python train.py --d_model=512 --n_kv_head=1 --norm="rmsnorm" --positions="rope" --rope_fraction=1.0 --final_lr_fraction=0.0 --batch_tokens=65536 --doc_mask=true
MLP neurons of a small language model. Each row is named by its layer, matrix (up: input weights; down: output weights) and neuron, and shows model dimensions 192-319. Each number is 128 + 32 x the weight over its row's rms, rounded and kept within 0 to 255. Numbers have three digits each.
After each neuron's rows, "fires after" lists the tokens most often just before its 100 highest values on Wikipedia text that the model never trained on. A number after a token or word is its count.

L2.up1801:188070135100157108153106110149143157153143145074140093135136132133092188174093182145144118152121085150124035150112114101138151102129067093122113169138173123086126132088117176158176095192119167150147100110046063135082085093087108176185125116137094168136178141117160109161118169115135176096150111122153135149118179104147137061147126144114166151076083067104149067131128155152162204131166
L2.down1801:153095180135124099134127191156129076104125115135174092136087086083120108131128130099089114125161132150148122085089136130130127115181176130196097115129162110139130089188123126098130134109125126132107071000094129191150140104128090189155128160090131155163171135074097074115098107121126169119078158128210116158146216094158106114133115116145099087190109102116142103138089130156130097138174
fires after: "9" 19, "2" 17, "8" 11, "7" 9, "5" 5

L3.up153:188157104120088121142118135111144146090178100152099116118095112109110124091153182129126098153179117134062137094165109145169084112141114123174125127123107105136163143089127114132134140137120152126154123144147115140147103083101149164152176132101120078089172115123124127135139140101121119115138130172189169104149090143121141140103121200118158088138130075079108125137168123142160159110118
L3.down153:185099096141135117126171067099144082091132137134105145122113120134137071157147106078140139154149097123160159140145150139171138112180136171157108109161135124130152146117128131125136128151158146088175068133122154116150159098153102159126081161135127181204149084103101179113162115096085144099139145131124133109114143117118161192170176140130113117133119118160139111111166114119146112121183
fires after: " the" 34, " The" 32, "The" 16, "==" 6, "1" 4

L3.up835:140062085147089141090136145141163124144145115138124118167128123093136157064125180123148162134196047139084095086097121121135109115067112110134118120118149076105102123140091119111143136123166147120136090087127105167079122134090138162079139114129085147061112111080099147129137118197093094106149115171134151167155079096080100143111150085099143122170146127143129137159142124116100126166121
L3.down835:134178141093155139133203124129143205137174101099186085102081147144165126131100107133138136125079164137143055174094119132142164075152194131125147108177157110080061110108130128166112145143141111101168102146145191118181120114206095088168099194113119156129137152136110119112103107142094157082117157043117100100111141121204103115140138114124139101124167098152163132097121098127150131154148
fires after: "9" 62, "1" 30, "0" 5

L3.up276:084108142122112143113106139163129147178085089087133090166137093047148104131159117142137100087136112109106091116066145175114096130079178186128134092149118156120162153098107108109126154082138120095142084150078137131196171107074157171095088122135042133095198113149165105141142117119111140124128140093166159141107056093098109134180213063162121138128139077123148146177197133128076166135099
L3.down276:084164141214114123129212107097093177085118096115162159137108101118146093144186130138082076133146158113157140105063137110109163089164137139074125165118175166070156163127109107159178162124135123038114106142126153126164090117163085195139128118114193168134174191142161104110125126093080174108137125094111096152169162072133125105171167151193100137180161108122156188149145188104085102132085
fires after: "2" 31, "9" 10, "1" 8, " October" 6, "°N" 6

L3.up1496:134187125132161116105105088142104131139044110128115093110134168142074126153110138116140137160162056182109127123127113173161159077088137104137136150148123141056066178182022117157147214136131161136138130159106083126080130092141102126102170139158158136116101145137038118161078095112140118174109118159148118145135110098087199161121103141072146095088096158105134147150119145141107114194138
L3.down1496:097055146139105110114123119146151163172129144185156141143137157136103162131157080087109155160050158131144088158150076131095111066103072153147074100117120160156112081127180126129118139096161182190159151186157110110134172183195172138194129113124142116119147096146162127122124105175127132081191108113125093140156154152155063159127113171128134168167051070140140142087112100083157132120150
fires after: " |" 66, ":" 5, "-" 5

L2.up726:150141135094128106113069197176137095098152074111086204122055180158152109123152128145085124101119138130187143156154124152153120082155145085181141095141113134149105101102129099146110102123076143122138126144122108126201076143089109093174115162125134140063200126120069151158140155091173140128115135150147148121105158138129177170057132116068170120144076125163161103104143099137138182174142
L2.down726:086087126092070109121094132197187088094109102120141099150127151105136064156150151184101114139154084107104131125107169079095083160101058057180137078114160155142112198121138115142167155170130077109147118095143113140136174097090145169116161147146113185200139108182154136152171139082145176093151120140145162145078136108131146137155096142199156168155136130121080107071168098140048115108105
fires after: " " 42, " on" 25, " On" 9

L2.up938:170141148104132116131137160140197132161129100147130140149130074122136139106137136137066105127114089125113132144124147168111130144148149087182124158141156149161181095171136095146091069089184122106194133152128066084119163140111119124117149153086092090123205166126104102107175148143151130081121104118110096099138107143167107128118143120126147096193087078176143158122142125121103091152176
L2.down938:121103128124139102100161131133088123131162086150127106207134101123102110094166112176116097128175170084137132131055145155126082173131153122089129163161163128134145150106123124121161184217069161122071079121155178138185095125104130173096124064126147145155175148119149126126166098090112151170100111085120170192132124097167105168131086092135159108127106128091061092164100171152131145101128
fires after: "1" 20, " the" 18, " as" 6, " a" 5, " or" 4, " of" 4

L3.up1206:129176109145148101113100117149150180097177139088072179197097134095178191153147094130132130133102086126132093114109169120118114058143094147158095113116111159106148150172018109122067114165060122062132122084170104177147150128116120140144181169081134154140127100117070107153142129085177139125172185106111126155164158126078159151174112080124110084115099140165128107067104100149132101105112
L3.down1206:097127083089103128132168058140095134120144111099169091131153097115099172152080138188099092105113141169123176115135149064136116124163087100107188125123179086096103134144147197206121133101152093162125150114112094159132181133134087073102097106134122124124089133139098159150073142135134051096118100184169137189078101097101145112056143110120137122130136166157107131133121190161077106127047
fires after: "5" 13, "8" 10, " +" 9, "3" 9, "7" 8, "9" 8

L3.up384:129120180131129142114073151186154143092204146106069157192139191100152194120146138143052175105149176129116138141112142075156104112076071056158063136109057063161083086101127147094172079116138082098109100159090048093147058143168134175124138140111188114156126134153114124134158145149169127141166128130141116142139115134077201173112094132042161096069136121072147158174121073115178118125143
L3.down384:114167133134108082107099112166140172070137177093126133172077104127100145106113084126141154173110126090160108179121169135134116111115119054141136130053161141084098130094106141103091110107184152068083149189098122133126096102171150188138104106128201090111116137118095140098123153210146154110117042137113139125139100160219160116067138133168084157114142107127066153100168135095146108063139
fires after: ":" 50, "′" 7

L2.up491:079153128117185100140014211155119089112100091125125199165137145200108139117122101101123114154087123145150200093138121145158172153121126117129106127157106141134158118149146119189123135148196129153113068049082167093133106144123166154152087158140111134053100083118084078149094106101125176108152151124121094135138093117135170163105111129150169182165112130120134073093157153110145183151129
L2.down491:135073099036071170101136068105097130100131122165151132161137134137142113135139117079096127132101108147060162178126114151130119140146039153151097121117123126122147152120185161162180125125134166151091101135197134087060156115111090131112218092112073165119150139108129162158113115136123071117170127091166142137100167142053089114155128147134169126093127105097133118103101175131147126154085
fires after: " " 61, "1" 19, " on" 5, "|" 5

L2.up1263:119111103150167109155114144093147161108219106125131155118082127156136141100128120089121176085183133130140082143085156118138126094143112153115107123132123133091132121131138164135149153124104091110185082105106035139197150140100134201122108157158141127197122133118154128061194119083158131032162128129133174169164091102107151118183179061179161143118073111139142110182070113063177121181162
L2.down1263:126153115198099137067107127140074120152112060071165150093197162164151156151116124129135119224135108109081086096076144131109157147145091129151198140121129138115093158095112153188158081150112095179108091115168092123133066099131123075060106112145171145111113121136078132158128140106142074127098112161138137118136183110146126098087113126064151110092064122158163179097149159159085073164077
fires after: ":" 28, "5" 18, "G" 7, "3" 6, "9" 5, "2" 5

L3.up351:159159171118136156128093150168164114127149124101150114123150100139150186154099195106124098130182104147096113106118118148135147114161090126134131143102126080179081176115029173158191117145070157131149141127130064161166110094125146141096060151099115111086159141105122145144122174113158151147175134050099177149083142159120132127117160097081182111053067089130136083109107129170169172111218
L3.down351:097141164143127093127106136088108062131107135127159166130116198183041165094169161134108126180171095171105159064169107138137142107186116129113126103131119131091125120185153125175147111092149115141158130067190174150107087137178136055203118102107094134108135130141157095156128142109123112160176191091116116130157128115145076130088122193098150126124098176092142116075158108177083105126166
fires after: "0" 31, "1" 9, "8" 9, "6" 8, "9" 8, "5" 7

L2.up660:141072150151162146105125141156154120124111155184077118171120089134165151182101189146128147122113147146080149074066148117155169116157105103148084118167141114128140140133114141170101126145183160136084047096137164211079169148075103170097134113091109125119166191164131098171107108115162137158115115185144167176162147122105173095150084125125111160119076108124092142142179081161054106148191
L2.down660:145167098110163049102146141103128110126132127114136126121084093117167166094105132157167092083166095155146157139104130127160133051140140115148196171103172122115118165154155112129173151136145096152135202121161156126094124177105052134172142134185124069148199081128095127142095137157123121116139153079114146114164143096139140111114160102149106111111111147086155081089133083119176151187116
fires after: "0" 18, " and" 11, ";\n" 11, "5" 6, "V" 5, "6" 5

L3.up859:146156136091183121144106170143175086206139098111099107142120115096114165142105148133096116152212130167173165116164136077122187139159126140139124147106101106119118145132086199164121110161150168123109115099090088167129092114086160127150131152183144146152170085101106130151139138085138184124116070066184158128148127124097145116090098121117133095063126089109144063077154122106138124187196
L3.down859:124121129181116178125137170108130119136080097146091131111164104097111179138121121106120061097131137114166184152104133137193120128174142100144169149090143114166187145184115140106103114153127128077092135156053085115150156134163123167159129235094128148120164105115157130111118053096175176175148107151215153153140115177114172064041084137120080109127168114070092108158138141112166159115167
fires after: "1" 30, "0" 21, "8" 17, "2" 9, "6" 4, "9" 4

L2.up1396:161083146116135085124108169153143096152120119099061147166091069155112138219117200178101145193131103144113075088136113161150158120145118070170096148139124147168090126099175200138104087112156113097173088103160149136114034119153128109178144139177048124145178104109093128160092142109127185110138107115189201142171093122143088143089152107147184143114108150118141144176213148171158167118111
L2.down1396:173139090152096093118122147158105118124174137092120065142078121129121106144131125112109112145132197181133135083163124098099123178181155158178092123099085086097077164094145193105109144147107147091106116107174058197091145120125143146126108119145168177100167198075120136134108144064167152158117135115152072165120159116109119095140139116110080151093097080165139132146109112159149135104131
fires after: " " 31, "9" 11, " (" 7, "8" 6, "1" 5, " also" 4

L2.up1776:112137103100135120152083167190160137112142153126085187173149149083161114190131142157138127129086143111156131113102158192145128125101056049123078121152139140185125138148116114120090086143124135098134051101085144153161109126086103115172189196142121116113163152158052121078169126113224208124131130069134168157094170096120094166076167084153177096060107069136133134129125111115128151150090
L2.down1776:169120111190100111139182060170111067107167100094097167216083099097133051129160095113086071118102107102104065169139214164147108102107071148080199142122164167149105098104116117133146083068126052111105188138130104096073074112088094121165165096107087158117186084110151074132104083177166119123095073114101143071153111158109159177110123083097158135126115098092134146123198156182094127110126
fires after: "," 50, " " 19, "1" 14, "9" 4

L3.up1957:130086175128157135103058149153184104130137167161041190148135144112121107120143124116048162173145102104125113092148160130171140099080132101126092080112102107170080187112100154190131153096121072115158109115067121074167124155148150102152071142098193151092115081132084142155124121062155157139155131169094144143119075133125179100116082143139145148112176140116119163123169105096152157118143
L3.down1957:157123142162164134162107127134146187124128142125170127066113160140156144131158096122090135120161116035117140142092150168090088183135219162135153143150145191110133176193146125113112107086114096172138166125130132117097199167176184155121070102143165127051146139165159137134102103131115113088115075149113115149133138117163145138082141141132118129121179133112124089112117107132141102083112
fires after: ":" 39, "6" 16, "." 13, "°" 6, "0" 5, "5" 4

L2.up436:137126144125142125117112139153108200121143135198108130121122133101120162118128110129135143112098134117105110126103100125098128126155148148125115190133147096070136150147156170113106200106107100130178111113136089102147095135141097166153111119065164145123087196100118067154085172109145137127140136154161175147183155111043116113072115165196162080103139107174151130120121155125153104165137
L2.down436:102067128164091114091089170071102142097131154120098144118123134133114130134106079166119142111161130151108098143177116117140120013165157169098112126140098125100134139151176159108104165168133072104138108134197113126148065142111066156081107121085139124165091122135130082173132116111148140097158133168159092167128186100123142091167125112147168084093144142180139126127082148092144098128146
fires after: "5" 25, "G" 10, "3" 9, " B" 5, "D" 5, " G" 5

L3.up360:172170132153102077123101152136140127072159099151083103139081192137115129140151136124184124170107173144104126097079147103181130068104062136099129061133064133156135111127123196105153076183129123153127116112147134143108134136120181136101139146097125124141090129108106138178134144126171148119122169135145101121152133169075112133165092104132168131125170149094129093178131069096159149129105
L3.down360:172128162143146123143122111207156093153136160101166087130126176104159082070177109137135112076109150144114161192110166125117217137138111079172122092056189123154162099101113110119099175078125157070081141133133220132175195161127098115132072095129172101144125079162139115113127145143110139158154120107116135167157116165099126150137115123070139175103112109162145130151104131089117080089128
fires after: " " 27, "–" 15, ":" 9, " |" 8

L2.up802:145141098108112131093128146179203142175110113108111136107165153070154114163127113173134126119160160145085140123150125189181133091116179145239091118097149173034077140182112114148180148187135186131163087133123168143080198137094081171136136118135124124074157169139075117107110110082174147136082135162121128119142127074122118108094100141108146093126131086131150070143198072143154081149162
L2.down802:154106173110109151152233096070071098104113073093169177192139193074128115117062111077147149156175101152115107163129215124198109192169133183116089163130117160103089165094152093154135168090154127156133117103186142122096150138104106130117169158129118138114146125150128115136123143074092109126141160103168149084115211129074129141088116142159145108147109179146149082106121108168043100165154
fires after: " |" 56, " " 12, " at" 10, ";" 6, ":" 4

L3.up464:129142185074111131151117172200154135087139164164217063179113104159154167121148141149057111186101108146120139040083191150166137097151127098175100144149121115134137136129086117124175077144158139094121117170114129108092160112140154153139066132061151096117065137135105130120149134116119107132191093139176170118136059082145138147154115085092141131119127173103128138155153102153135124160144
L3.down464:136137112082143052110089077166143149123125125141102125218119153118092131103111120133098110154129156122122116103112126172104100155111139115151100118116132177136142181169206144129120093077131108089104113108124124106158128097150149117116095152207149182132128101156132149113161077191130106156162098168106159146189140127149145176084111109144154151168144113097063144189153111204084136058169
fires after: ":" 27, " \"" 16, "." 13, " ^{[" 4, " said" 4

L2.up1780:120085115115095127138139096159140111167104096137118136194101141147147142116108137167155102118137119114078138053173161102145166110167082152134063145142125096137141148130114128116143161094150173121136078042102123140110137119118060157126100121123093174117169139137110139172112125083151098150139131118207155141147087146124075153068151104124159058072132064081142096140109144148151161167115
L2.down1780:117156213106124109097130122099113114117188177084154156117126170093128110122152082128113123117138124080106087154178135145115085116173161066090104079117139185164135111169100147126137179100085143157188160176101138119158089155067096135193064073100079108158161110102171102149096122101107139076144124114124123141092155094111128100122112172101106160156080135123197092125143130108099193140155
fires after: "0" 59, "5" 16, "3" 16

L2.up1860:144088124124162126086171184163143103133138126178109179146126142094172141106097186080115137130159144128115061143051127120122166129161044112117196189169104109143099171171091135143143159169111184115200088047147088118135120120120099180062127133108148137164128178190081107100184123076159153137087154171152162176127102202086147138144115126110146155095091135163139097146146089171147096216143
L2.down1860:147150119105197112133213116122161094164090093113161113154105175098193103153100180125100141164122094098110117162113122154128089133136154169169112158143179102142165112139114092122113045141132101088069152161127147113132136143079173086133187167079125162126136145135139127135139203144177124160167123150173116111173164140134152088091159194085093144122120168127123106111108129124059143125133
fires after: "0" 15, "4" 13, "5" 12, "1" 12, "2" 12, "8" 10

L3.up100:129102096154145117132105139113157077085117122137140184151093167189101153161126112141103128145177133135143169123111161137098135080095138106155147091091090169087146082144142162148101187131176078145226115117114080153118142102147141122102136112121135167151137206148114122208149196112101105099167131111178073137165145107113129132104116110093109144195161112168123146110116070135132095098120
L3.down100:116131132139061161140097108158125138146201106146113097148136134090126120101107145118177182106098112126141132145176131099137094122137115138121134087113127079140126118070116097154169161072162162105136134145152176125148082154111184133184104150139118130084144102124146093091113167113104133130082110094095139125081052086122139149190132187177115130078112124083103074170130149134100159144077
fires after: " " 32, "2" 14, ":" 11, "9" 7, "3" 5

L3.up1126:138086114156106120099109101133175147173134106124081150126111116147130149159142150147123160111122096190126152131136121158115079127117083175126117092119142133069098161123070147155209208128136119123103133125097067116151120134198131124164113153047137224053121122121118123155099144092142146160118135139137143108103184154098179142060118170116144103099111137167139129130164074121098186135135
L3.down1126:187149142100144192121154162177168087104152123118156178114117167099138146173184162103172143096177127124139101119145035158105145082093139111153123151107090140110126101139159128143124116145115144156149115126176189143143149157161163151088107153114153125051178132111114172102162104184117095093102102136145095082156079076088155113074161160123123128120142132074162120131076090140114150111164
fires after: " |" 48, "|" 7, "-" 5, "Club" 4

L2.up1668:115141113048123132092130123167162121156123156163106146145127094105167131198170117178064101171142131092063122122143135161091148102106167126166180129172128116135149141179127090159121110141097119125106077137137167149092136129051091153145085143109158088126142166167071102133138138108162078113108120215163127132127090144032164094121063167076118136092129129097144127119190072122143141155166
L2.down1668:136144150098050142144136124096125082094144161082106069174158066116116130121115133118106135143166107144147116131099124131172112172057125081096109164120148122097120154078173140133168204097105146137149164059105058100055102086116095101096091130163110097141116108082085185093107135141167089152136158142110109189169129113134140060080096127102129110151111127122160127108120156082065179089111
fires after: " |" 51, " " 41, " W" 4

L3.up1846:128106118169062108122110104123159111153185152124087136190113153080133165151125143130110135152096141115145151111161122125140127116124130075180088077148102111135116180126081128138134177119049134090163104083105187097112136105080100116093127142158111127097161156165093120149136122124120155158159113164162135172167138166137110158091157117106110086142128161151145106088175059119030106113142
L3.down1846:131137090105115137181157127123111108110112110121154103160155128136089064160104108174099099153120154160103157182115064107106098142092163194136080094156175118130116061102114114164169182142160093100107124113145147079097135115137129074137093135176148102143173103122146136068038090125134071090104171101161156166163038148179115186096087118178165140137147108157166090200141111118106123088106
fires after: " as" 36, "9" 15, "0" 13

L3.up1900:088170063169123094113090079144110167138163120143142171121118153141146155081179148146081184094149135181144138099140093150145103141129166168101118150111101159158111096140154129140165144106115097157160104112142139127148087107134158099136163144053138105144092176156177155168190140167168110131197115123139038153166148153131171131188171062079143132151125139171116130132136092162154109092119
L3.down1900:094156161103109157130158119134151084164152120084150072132158140121117099077149102089143128113127111105136108139131167142127103125124146164181087142212122090103171149099079101147103088104152130055110069089146131126077069193104182183177093154101107134176100087107096164088182085160128085109115140177142108176085116163134158143116089074130142128055202181161123112151121105092110133136103
fires after: " " 52, "4" 4, "." 4, ":" 4, "°N" 4

L2.up746:142151087116175130157152080109126167145062079200169172098133126075181136142142113123092121107096130130122090115094108167122183155106129131144149120105098127133167171191159147128139101134086185147127119061095139180124099139160145149104188214191144181148064135164158102067157157110135193074091187171114142183133098185126100132142147116109146136169095093128127088139130117137140129186185
L2.down746:099119146185136094125143095080105099118122092127151098119063119127159215098135141158104192181152106156103182139169164139126121193138137140097108088129136140110127130157099166117145150156090073099085166187127087110105140085147049078115128100139148098117139137115124125169100147112060129205138089135118074113132157137133143196124109141111121106149163149141089151112148187145140105123109
fires after: " |" 25, " to" 17, " " 9, " in" 8, "aus" 4

L3.up55:134104118155129184134046123151194156169144057146113147159128120085117152154183117137133133107138120127123081116157133145144139107049196125157074101200138146112108097150124116106129163158096126146145124115086112156167159099056124118189151162107099143172135203180082159163158149141143108178133095147128139172094183141094147160113116113125162093142074121126141088118178098109087145117147
L3.down55:095103155133135162104093142170093143158147112142173134158125136113105091098125123115148091162116117155111127092126185182130151118147089122086153170117140063054199138131162145119133163185201160127078059162088179122094123127126121145143140145160094139177122152133161135084059150101135169142105103180166128114123126167122136144155068117162099172126196123102137145087135115097101135108114
fires after: " |" 42, " University" 23, " on" 8

L2.up1739:123121086122116082138114142138186081149105147096077140139116154126145150161095115159057119140106064146135102093176122157105108141109089073136078137149179109147123154168094090116112149191128173147144107057143158110076100140124054167172079159174155177135134168091091103088136132160178191128124139130171138137146130139105109132061160112122142095088113069147125117140136086084057104134116
L2.down1739:087154130112144091104163162120130091098083129157169132095100190076142072142090096152077105197131136156126109176125173160110122139225141100158138160143180157149181188159130074108086119179118132151167124150143170173097153124110123138150129139116114137089185163112184108129118102128128116197066148094160105082157142161165129157121140076127142079128124148191097136142058181059109105130121
fires after: "0" 72, " " 8, "1" 6, "2" 5

L3.up1274:099138187097110088068117114154169103126155111166122115161075112095094182145120130150051114140152059188150141148140112115224159083104146168185164200134170161034113145120097144174177127106138091100148129092131112109072115146075116144153168109085097136042148110144090098127107114150103098126115095151102157119143156142125136121082133156074115109133106066182146146119113050078104153134125
L3.down1274:160120108145163130122103131102114131156208149126118109098160081098099123103092221175169143126068158104122119111111217163106130090148152097094132101105172118123192114149138155130076133104115122099114075181165170143117127111122113040132075172133164165141102090188198095128104092126141160136123123127135181094144153146078098142149105102135124091084071142085165139091100115145108070101108
fires after: "1" 62, "9" 8, " |" 5

L2.up1493:112128143147171119119132158177132059124101151116077141142117153099184079143163111143099105104094112099127157142141157152080166091161168145164151135086116105149119092200136176099151128146121097144148061090142142098082139123084105138137121138120121102090175141165068101112071135059164161132097142140133147139148100107096110123082080137116161170113119073102137112188169121067188160118117
L2.down1493:114137153095122151128163107101132103083103090075129102167123145109096138132097141141148130108108055135182090165142174095133174161169082123058138204154156114183107183080163097052190168113112143156175161184153115095105139110146094155117151110141125116123166148091141115154133099107127124173149125102122148116074123123115174157090150166052144132160150086159121135116122190142077102140126
fires after: " " 41, " |" 34, ";" 12, "–" 8

L2.up1200:116123079099178105173085125178145155127107091152123174149155134102179119112129133123096127114162149101071054108133157132177135137096128083164111178138095158183145104196080070121148156127063163133136074150107120168177141152064119113108127224099158201140127186186106145110153149160151131104160105147094077131180080131189079161125158070102177131167153095098134117150092113153127180178193
L2.down1200:138102110117118114130148125112142106146171131120100152146148081153100143098122067124123143151101089185102170147110139136123180108108096117120146128130106131108133081093147152101125098138116074099133087165074096142097141143130077085101158095068138109108202120036099132138067124141117083177047113106122070136134147118127150170140083160088071150180149122132116165139145124140050133090109
fires after: " |" 34, " " 10, " a" 8, " Succeeded" 8

L3.up69:171135110169176127127141179148144138143214127115121126133122202150123182126181138087158106124112096120088118125096148110185123118114136137137100143172091093117101112166065107121150156148057112117129115081124124082126146157109173168175119177085124104137234106160081105118172135085126136116182130130134148170095127131112201200198178133120101094092089140130158112122124129113157132114172
L3.down69:121114155134141162078159108113078183089141145144100109154166160118122137160157109065139147162100150102108172082099187140035108158083149109160115120134126117190103153086103134145153109099092136123112107164132091145141138082105114146100102102128146126127114225153113130174155147153096090112102138180157065149090117113149161147075102131161097136134095073124130133154170110187130060122115
fires after: "." 30, ":" 12, "1" 9, "-" 9, "2" 7

L3.up911:138124118141092131173113082121111096101133094193126054110120173083084139096095109150148101135127129151092178071094144112123097076065105121135122145139158117128108174124109088164151184113166136141112123085112078141130148089101165179177085135150116113135167096107140143175177110175115143145232134110111188126162138146107140086127136047159125133119140132114147130116202105114116219160120
L3.down911:200074124127100127154148245108196124107114078141157095202085153152121153085108149083130088084114112152133136089017164129130130151133216119160103151156159155101063154093162126187180165114106074097079077113141113117135087076148138115115115083115105185229125090151130111123123112119139192089134153157082182150141168181145103125164145096138132157135180100169100106165164127136150131112118
fires after: "1" 41, "0" 41, "9" 11, "8" 4

L2.up184:162152163133138099114124156152148094154096110128143172127086108063119096098132120148127170171150106129151135122142070131110131136136133144142121198114140132082106116128158119146092154091167145139189155151148119128089128096126131184198136086162105161119183137029157108121136152130085152016143134156155097128079212140090159135097168121119124119124094064217158126098122082131096160103186
L2.down184:087102130107127123183141107105135155083189163165097098179164109170150113099149091113109130081132190125148124162133151118088124077090106138089071125119111104124144078131104137180101069105088105170131080122089132137156112120128119086070160180136150128145141131234070099144115085148194152183121092094085135082191108114162115147204095142179131146120085158070109109140137130165130139097089
fires after: "1" 24, "0" 14, " this" 12, "9" 8, " the" 7

L2.up880:107172156100116125133067130169113076123091137138126134130109093142168119182123117170046122119122028111112082090132123156148130080077142070150147125113158193091117094153123086122116095145109161145124062146122101161048165123075113129199113135131140107081154115145077104102112123121147137166080148118122124178095178070056085062072112126102171106175164074071151117190179067097134099102108
L2.down880:087142207132183158139115167116149105108119080061118151147106168115094134119121139112095086113136062143158087134151184152175144155148111126115110183081131154133119106056151109097126121086041191107190153144097104150068109118111132121154161121122144108153141178136097111131149127140095151195103170112096109117110112116080127120113172158089123116145153119128160102141155099155102162118125
fires after: " |" 68, " " 26, " /" 5

L2.up954:158130052164144109179090127125147122129178113156149143143141163101100126124081089148192130118109148118142113096119163121127195097095065097135065115110149136176149136163101124089117177100127118132151119114098102160135162084071146165132153130141141128132079130160038112136115118158134177124133120106109161153106126129106121159133188146148102115125133130125115138161165105183102141128128
L2.down954:117108142080107135126130161129107156139147098090109087106110132175124144088123155108090150129127095087160196168070107109083136120119126149114094118132099093125099125093127144153153150104183094075160204136127081151121159137110100150096087070096106151107156107101177115163107075131147091120104184115140142128152066136198127147158105163114118131207192186124140126059122159121168133081115
fires after: "9" 59, ":" 7, "," 6, " released" 5

L3.up467:164103140142162107089111176165127144124108105205086144154102147113205127166096115081079132098164128141160169108172139095099106133130124151117098100136100168097125176174082140095123116173086123116141150158081108064117099123105115161143147113091125150122083096147123128131116144079171133108119084118196152148112148153168111116131155179063150119088117084118134172046131099106144173120146
L3.down467:138072145113079135143102119115135152066178096136118120052126144168130165158192141105108136132134056099134101101206100144091101139143117155131129080122160149166127109157166156098149125118218146169116087120182125120133123116182145087120090147146078110067130163174056134147150136129141105113116109165108109103157059080130127138136145116117148132111073071167107088107168139138173122165178
fires after: " |" 28, "==" 12, " and" 10, " which" 7, "-" 6, " he" 5

L2.up810:073110060162088136113072105097175138152123070107099106150088190179122148107171095140128133166155107129150128106163176149173173141093084113141113160089111090151099076173104087099105211185182132129113114141139112124126137124067144143191180132160122159076169147123097114144204075116087123152176126111119149150191141172015142191064199107131117108173124102144128131161155126146104099153126
L2.down810:161127156068106140170183199129125090160164159143152080229102121098127168096088131126126082070118148163129116176131124050135121167133111171112091126133126121168154165123183088127152149125142110108131093124201055186122126125125142137096143111094147100143102120054121161134119118124148088057140158138137117163176122124188146133150128137135129193099105131128115131158059141126152119116079
fires after: "0" 83, "2" 5

L2.up670:158163168121196144149076136161130094158081159123117152165118061093171124158107143148079117160106060108097097102104153140148098142168141135127165176167144164175142095149141118131147089194088121091142009138183082090129158114083066165124052167105058108156225212168123136128131149086131122080117087108129116132108081092125139156141146114133105176121092079115151104213156086131167110135171
L2.down670:115145136132155119124126150119164104136099125066100128171132112080117148159095134168111125162128144139119112111176176111113154173159119105083141172120179154139142120133158110150137147143096129134114139135144179098097177148133053175105144156138116120115155177108091097136132122076168083169117078183092097118109144073126196121110115095060119153199153162132068127142155108105099103093109
fires after: " |" 22, "1" 20, " " 12, " (" 11, "-" 7, "2" 5

L3.up2034:108140180115110087125098114144087120164177110131138096123101196128139130102129070131151139096130131137163139104163127112138130078166134161111063151170082088115131132115117161119163226106135161107172085146111089128149125139133060082161140132109132153107104104112131068136076167155141136159096157109132131167160144102076078109119166093072152108033104082144127085086098098107187141163126
L3.down2034:104139141150120129170110152201102134079129121124197106088116186190155097168126136152171132164084128106091152157190151141147137074146106105088110152126177081180101103165113113097090151150167163142134141200052152219153068138123091090146154119069130155142196155151115145128120133078125130123082109141152154121086116146120118169105128146115138144166168078186143156136140171092139144132084
fires after: "5" 25, "3" 23, "0" 6, "4" 5, " SP" 5, "J" 4

L3.up1806:145109100170177150147098170167159153099183130153116151117072089068101136064130102126069123140101082128160074103079135153173171104096182098148109140060117148124110114168088115145142064171112115112172100136065114118159134097160109130146124135089088147142176103088097139134153123101141151146116125139097098145156093129084134176117183132118161134085162149093162122146196098140192165138143
L3.down1806:070132161138115107103142159092091143113179110139159151135065112167167125074112179139103181160074103053186192102144096128116113145054139144147124124086060145105183105127116152125170090138111065094087116129060079165136158124173099119128131094148141139109138126129147168146156119154096134098088132061114086148122120122186172083146177128148158137105130073113112139132133169102110107144163
fires after: ":" 50, "," 11, "." 10, "1" 5

L2.up913:177093133165170129126131184174152178122131095128068084126138123099143169144087212120165121155071096193101144105105143114171143115123057095130070104120208145146148091119090112145155077160154136123126106111084152156094138121166097113151134080142094116120158103122130090152116151185127162133083143109184203157122168127089162135126193106078143119091094137139101157091116138156141137116110
L2.down913:140138118098167157119160148090155051174075085178127087133095127147161101101133135129079117142119132120208144201052113133107154103136144180147124140103089112126112119092154179091106121141120026111137154140091083128117112135140189154144138178111118135149129112098151159163154107153165174110160170121136116128171139172124132091161101166135166155113113153101123105139133144120096157097078
fires after: "9" 42, "8" 23, "1" 14, "0" 6, "2" 4